Weights of a small GPT-style language model, trained from scratch on English Wikipedia.
Size: MLP 960 SwiGLU, vocabulary 2048, 11.8M parameters.
Architecture: RMSNorm before each block, rotary positions, biases on query, key and value.
Training: 554M tokens, 8454 steps.
MLP neurons of a small language model. Each row is named by its layer, matrix (gate and up: input weights; down: output weights) and neuron, and shows model dimensions 0-191. Each number is 500 + 40 x the weight over its row's rms, rounded and kept within 0 to 999. Numbers have three digits each. A neuron's up and down rows have the sign that makes its largest values positive.
Before each neuron's rows, "fires in" lists the words (lower case) most often at its 100 highest values on Wikipedia text that the model never trained on.

fires in: "which", "is"
L7.gate314:546490482503617569465546523522538434439462475482458520436489418514480501554463552475476500479455510547525532541507509429572500493505530482522532555488466478439563528470548512462448443572418470506409532461534492498514516439448446456480461409450499544551485507484537439456514521575522511508505544491481491529499498518459499546482490547529475507477464474519579536539533522517452487536547476480553548523477439454543473520504494475528498487531540559497455461462521568506452456515462552438479450514491508535445487495571540487477522480535497453428431552463476475433501611457558504514
L7.up314:511521532524479493529450472394443523423570508423427526490476437522566497513430519521482379434435501519503460498542553521533501487549490527549558493491449471484508517491544517458531444503472536579532554469530507536559523511481478507469536474422564426558506508569547510532514464548558418540536479478555520506460446486490537508549476552490446485576486482474495482530473501436487534487490536483569528517458488518442454532471505554527538499454484501491517420471493540499536503552457483534605447528494515504473533492527542506425540547525467492513469565443514541448441459526479526474
L7.down314:478423546492442472549446518486470529559495478451488493492495551587492467474524507538477514456509501426490597479494456524405508493470431508457432466551466551449465514523488504563542507542476509464507518434495496502532560547545527499533529519470464447469483549514462539506534482355500497500469420529495527508473547501543496580471523454516566473510431437519482440489530467380507491528492605502520558513471478469474496534533527520468499508490540489528524450412489475489438505459465473519569469481509448474559475460520528483523532493536587480502497420535520421506479458519508550490

fires in: "they", "he", "club", "these", "band"
L5.gate706:455526549489510486455487547496467537551522515396490488451478537552506456486497507545545650462519438470529506557531444500523489493466547445591504451469509462472449447508518444475490489466527508468460514513539493452572452482514495504479508472472484436482571474442549494440472522587473506487507447428527467491550533493488525533505523463459517539499436492458536470447541517505529526442496448475532469476483510447560543486576549481553494463484511544456487520457450500546458428490477584506521500482502487557458491504515615449447449499522410512507578483465451443534558525561497488502
L5.up706:491523517497459488511484519532501504532455531530537530477584533529535586525538475466492563475508481490456397538461511466555452533474525430518542523594483494498508449512513471507469534523575432530522538440560496495517459518488462469505439540470546425427530508532493446496504431567454500485495465530438420522477505535617415545460500503443503439530466483569522483470485415489484548491530508568524526516445446485569494443453522478489461469476481508474515519503518582422479513460490462466429491470449463482488555532481535504469458478529533444466559530506533511421445450528513515553
L5.down706:538433481492549502543378565521512452510528548517484451443477569568565475468525489528426509468505482589501503452539515485477501487496528502548519497529516561518506516449473560508509501469467413509559536484468574474484511501479507472536479529540482428485481423532498519527531474403468512516467484516562464506441469456524483484475462478444493492426505572549469473495525460497527515411556445524560498483493430482432470543474468521506475598488495496485527468524552538449464534533494526503590459487493469531431493579506586474510449495446477413518461501529468515560460451506476570486

fires in: "his", "her", "claude", "the", "jacques", "a"
L7.gate429:508511490523473545507544446475543479477577511448479553501535660477521484459451560481446485503560508537505458461462515512437481533485495442452497498490462467418497505455464489581503546511476536527529533495537510500523513571483427497550534413473470513457540524487488525500422449493521479504521438568490474511538534551540569477509538459463526551534560452488425499541514440519481487491515501480470523541575475520454515439553534415480489479499521471495472473443479503475504503522514462469521485460508594486567494507528475477495528474523476448504497365498508449594403533524551519535
L7.up429:456432509506488446440486500443451542564492512538478464495515500491536474552416536504491543568453502562510494459548507460464516453445473484531505553555508524536528497506463449483559457456568528541487480572507620556464513542511503526456523496515501462440496520517572552529455489498559527513475518434534491560428474480498501501464445471541482456520525438432519492502525428469495449570480534566405439548469537544451454421450522468464518464502553431461483487508444463484527542527548509563493523538535527479558558567500511510524439484507503444480542406514479455486442491469527481517
L7.down429:467542506522543501471527551486524521444435476466465548533543456511550536571559409473562437576518539517598491530496545543517536512437488539480446469560561501478423501471469476426512480566503578538555496457439456541502505549514482479518504533476513348558456464418478516500528470475539486492536462530520468497517507491498572539489531496466483534458507505460547505516446480520527517490480472528495549476496443482508515496506490475595519553519463562514543458480456498504538520551572462569584508499504504528569484499542523483438506473531537559488540500498543518560469479501408540541

fires in: "and", "that", "which", "who"
L10.gate94:507445463486481472452558450557530505495525543478481449595497495577502539496489481535491506429490456434472530525525482470535451489465502484440504489491529541501473519479498530528446479437525522573541435504580483516473463523528473426516473485477449436488587464525406454555421443515463465448529478482522468512432538460494600467568513463537526504459507436479514495456493454501491404491518466560494516448545467490506444465524464566518444504500514450501491422544482546478469507467437510519533526474436471449513527503559562417451470458527489458524506534532479504528537520521458534615
L10.up94:484491539486553431490432408451415487554576471425475522509479486527492557523522490546465520442464500510547547477571501513573478570441480545440492464464571486500527553487457496458484564486491460504536519464538536535533533511501429524558504471480524486494534444458540474538497453510471601468517509549477519529452489483442513476443523503437424490489565506521553521499444493495459474518477468584485460505513472444510422465470453533532486540487434565513590479500500563447505427494450546484499501508416480449529571519530468477480455467557423505478482525519436482499479441517532538521
L10.down94:520519498531515450501450539473479523412487560533457453523504502508527495501545524469512553552487506484518459466431486503448524488458488447496465489529468599551605461522532523576480502539461421421464494475552546477478517463564403488488471504493507417543516421534548498502489525434475551501485500520533439508474485486490478549428508481470422494540445517518470465487537531489439492432488500526433512506482505457466473468494536454453410546499475584468487341477513513477462537491460532502585469541523608502473519489506473437460444471533521467483535491496505489477532529533496507519

fires in: "by", "on", "under", "over", "of", "upon"
L5.gate693:529504464488503416538501440532503462515523408574460524484495443577471530502505497518438489486541511508526540499493606588519543502487495575443492530448486473544481547517483503509471545454504462476511549507408448499466470458450491465483505576532577514572506479547573549534513540501473554532488555577490550570523447523512530501439482474496416567517488489519499513457421465486457545529511547504500557548522486449420549488475489526555529513508485434474465538536514504527507471582508484548441504480459529530452595563537508509547495598473555515508471435488455517514516510468476492513
L5.up693:463499507490437504444560526514527462531485553490473468463517490504495516523511472468488534485489531551521493466484497418500495493530512487523527449524478508520470515492519495440513516438499518517562483537488506537554526528473513438494528570503543457450454513456497501537522508522555455508483573500542533530496519392452461475522476493436549458518506444536520520497465471462477506511596511544513491476533457440434423509433447596476560482529535501544541564552505533468485566525577533474549464524593474472505579605515400527462502460465632523482494452496484538544582546484556566474
L5.down693:487519452479492522495535484527521510488537495475510469422444451432546502529479507470496575502596492439511494469468529427485521480503511495499521538555541520500533498527489533380457495514476522508514478517466443483457539534511494480421388452464548456452516453549550528543538432399519498518440546510450558553591464498458525452530538464508524444447465450478446516528507483460479503455493477435523484472439493509490501564495469448441460489458492556558428448481453522459456534443509515470500491502514429413513479540573491509459521481620500467445454496541526512461535499515533514486

fires in: "to", "with", "against", "by", "despite"
L7.gate665:547565532543478582532532509545462575517543546592546549512497449463581557562537488484497565540466496512590460584525536508554514503498477500505453549505551522525427505509447475527456592490469546545523534528546521547403528496507492407507432443511509559446480547517549509502467551461539554538493509478423490505441496463481452514498493449511458485505447515443505498539469449486543485464492509467507462572518482502454453572498520480501489512538522539473469449528442552476469483554467555551488522521486552518503551466565382486467464507509540491446509482469519491568519524492493548487
L7.up665:488563562520493552508508551542521400498491536525444524528517382495563527465466468484498547498510435536516410596460485484518481497466449530505435516515498526510488505527554490479498534548521487509489479573538519481515523500511490507466511466511439477525439485469518509547496589439566508526515453510397533510446562452469521463479434549487443505499469483479525499459425498416536459412569451507524556478503475525448459568532477450519504472563519533513476504507500523528457486502501498489512436506461600512470503536515443529511553487474483496524497476367505562561524541574469462475
L7.down665:558562492483494467457563514456495493442534572505455495509447596445526529549479565456468532482556485588502471509460490487473507495491477498529506516545537515487508505512490434495464508476541454438527450450415472503548406481505502478435520483534505530514559510435536560525455505451466469531419508485499466501545474484529531564528560490548465472485554515474509562508526465495559496489530493470568465451506467504508517493530515477489479533486576492489415395438513494466507401483496525502500467430500559435539517512532431567469531473546573510546475459509524561566494488554582565433

fires in: "of", "by", "to", "from", "probably"
L7.gate498:458492422467493505579523529421517491461491573536510445458528520460535537501482470544516517565496472539471524507522493496537459495529559566491447526508426518531478533488472513450533504444510497549494503514526544525532511463423443509437468451470522547518547498463425571535504513506408464497497408525542574473482458473456484500451564526491487464484427467515510517486563482553492500500513442488562473473465483525534478533455452549600474612475526488470501452470465432513570526530466579479464557514469550476540526502613405481492515522511546492509481473437534514532441496537441503495
L7.up498:471536464470477481397508490520480451500527455546531473493575475475502481471481537536499542520521478522455499532402508472441457524552458534560462529541528534519471463471579559507464441438507484482478501495513475521555538500485480494472506500473564533460433526524474487507523386514494533535495482525490536546509450589479499510487501438506473475491505389440551588473595516426481488493514505465507519519492499581432522482407497479541496513480482432478492514488476524435565473506563526502504527468479543492552510520491398501441515502477557434504520591432543595576519510495462489512
L7.down498:491499494490519502557506467413514481474585550551529566459463539494482480547458481466445456511519498506439521564469456498467467572596575508477467495565493471520445547578589508533485487416556487509473481445508418521505462578491484494464521487538503498472480464548563521514548464517434498493488455445519509502508477470507478499515480504507500428441469514530475513516539535505454492451583484480555445551492524536494475498518511502475412466519553462460421499493520510448558542459527487505534419400599538390429500486475477486505516541457485532552509565525497481537559533487519499523

fires in: "these", "such", "they", "club", "label"
L4.gate411:507525501489498433509548542423509575491537530478490428490503546528453451520571482477529551456494504500497461517526512490520511470490492503582523475484527476509433453442439485446510507497488519511490493495522520486467475457537466586587457483539475466474521430527594408494463534557574440462470510464472500483467555431532461479535455470495473492519564545443490508458443482524434495502514468512512493447480493475512477430502491505564423444531505435554487432469547602558434548504449530425469480593552460471501500545505506537524442448479460552527560485546526504494507473548554428489
L4.up411:474497538529576494512547520529491541502461475543537493478497446519445516486542426463519570479503477425566483480508509492475499484522496464452509470516474573575484467470504487492461508426561493479470540540436523495510468456460512488514412520536484535523543554508552524516468483384457526451466497490471571444490493556514501465553564465514545524514557460461476562412459477490398492478484415483480585535459556460533526493539494500536485542502543470528532488488528476509534480500452537506438552440537499539525538529406575432478513479570536473462508482496482593494459489455411481434
L4.down411:487485545530437508481539538502520517489443474394452514631559546509524456446516429492483551433564454526598510482513567451463517553460528538501466525511472542525492537536463520535444543470567512510564468493495498474419490479496586497501513507422508519475530494537503483520491526575547480488554527512485498485478492474523505545574502484503592470429464585414479524416486557405454524512508488514504508503498506492495453478532475512520533509512441416487500527499569502436483491551525503429552483490493508488493553477487540478518482487481514441573491479535502440461520562538496458418

fires in: "the", "his", "s", "a", "their"
L10.gate794:497472439571530488546508420523547423487487543554471527446465475458500532454507539507534551566506495538510489543486540505494455562440442530473444494512514468488552444432520545446436528474474497510588547594519509563482512513515530545497507559468484518465456500422507515520488506451527562570530524525412533463469530454517490544512496493547452505515511422530452567457501496559542502420468543503533475483481476519515529547531581456520488511494494486503458474515400510493404498468456499426487463588458513490523555494491458485476472490537622478436502559538508495512492504489478497421
L10.up794:446515470507496504412465521461540545587537430494584446547527491459535544533485483442476498600536482498600547546465501496414462484451531474525446497473548496559468514484555519547480541464504525454548585413453494509467415498538478562504482577466541523471532489497488517436432510525542461508528468535524451484538529540456492519439548537499502499464507436458519555485466530515500384581502452441497500571526507510469551511426498460448519480533503539513473474528507516498497517496536484540561544482509495517515459496486460513529485501537579488544458587537529514559512544543538515519
L10.down794:465526511511457455555431504498516472409525490501475519539495500548568463568551465474496484433467540536445497529553425454553518502443486507536492466495534528499488496529462506400514474523529493482560461470500489497619506524481565555490497582510508523574522524448517526534474498457462493539506469496399548528510463531532539511517501471451484532540504575514502477530434430483559544506427514500454492512495514444574524442488515466537482509463504494533588400464492531533534467500460533578452486452433466576527481548448527481444557546459499447578561474461493486544546530484485491515

fires in: "in", "for", "on", "of", "about", "to"
L7.gate803:522414456489498545510523405495491453484522536464566503492493501459529484532505490495567495532535517474483499546476510501513534481431512508470473516498445479515471567478491467494464501455496423501441550471522496551539563459512417526492459495485491502457532515509487479529503446493523552564485512507496484458516482514493503504486532461626544500530474503517425514375548491456510538467465498552514433554491487493514473528436474438507516474524568532450517435589568482489439514533555598477523492562474531360524471476488498475483568500479531514542585557561522493424531497476420555506
L7.up803:477537525507490491473470564510502452522533491407531515518480514519445516483462545536499479448471438452511569554491456483498449448449470472507422511516579398549508475522529511485453474420511472479548499524483436549520476511458478526498510421442471463461548508530549491575507435483506495530443575564468576536509465496516552442505492515495458425464457490511482513452514481516490482542483575495536493555517484547497511414464442436561407465462543504520493412529514491535519379569480544492504457542480556462469513491489472517417548514535497485528537506456534553512508422460478482495
L7.down803:556555492556482434542536546491536521469431522398505526456519499496405481541504532495483512470554456499537480515452458480496493528493469450499460478539551510454550400554498589461535482425499490496459514519444551461449451503523495552490507511516522491535568536484461560538504537423508534510476457489456429561561486511491469449541454518516478431504475510442496590461496462437484481457506541503543505530522477480495462499447510522478421512448520483486452523476505534489557457502531561498543435479510524500444527525557501512523493466533511468549455403395473593402508461505521504448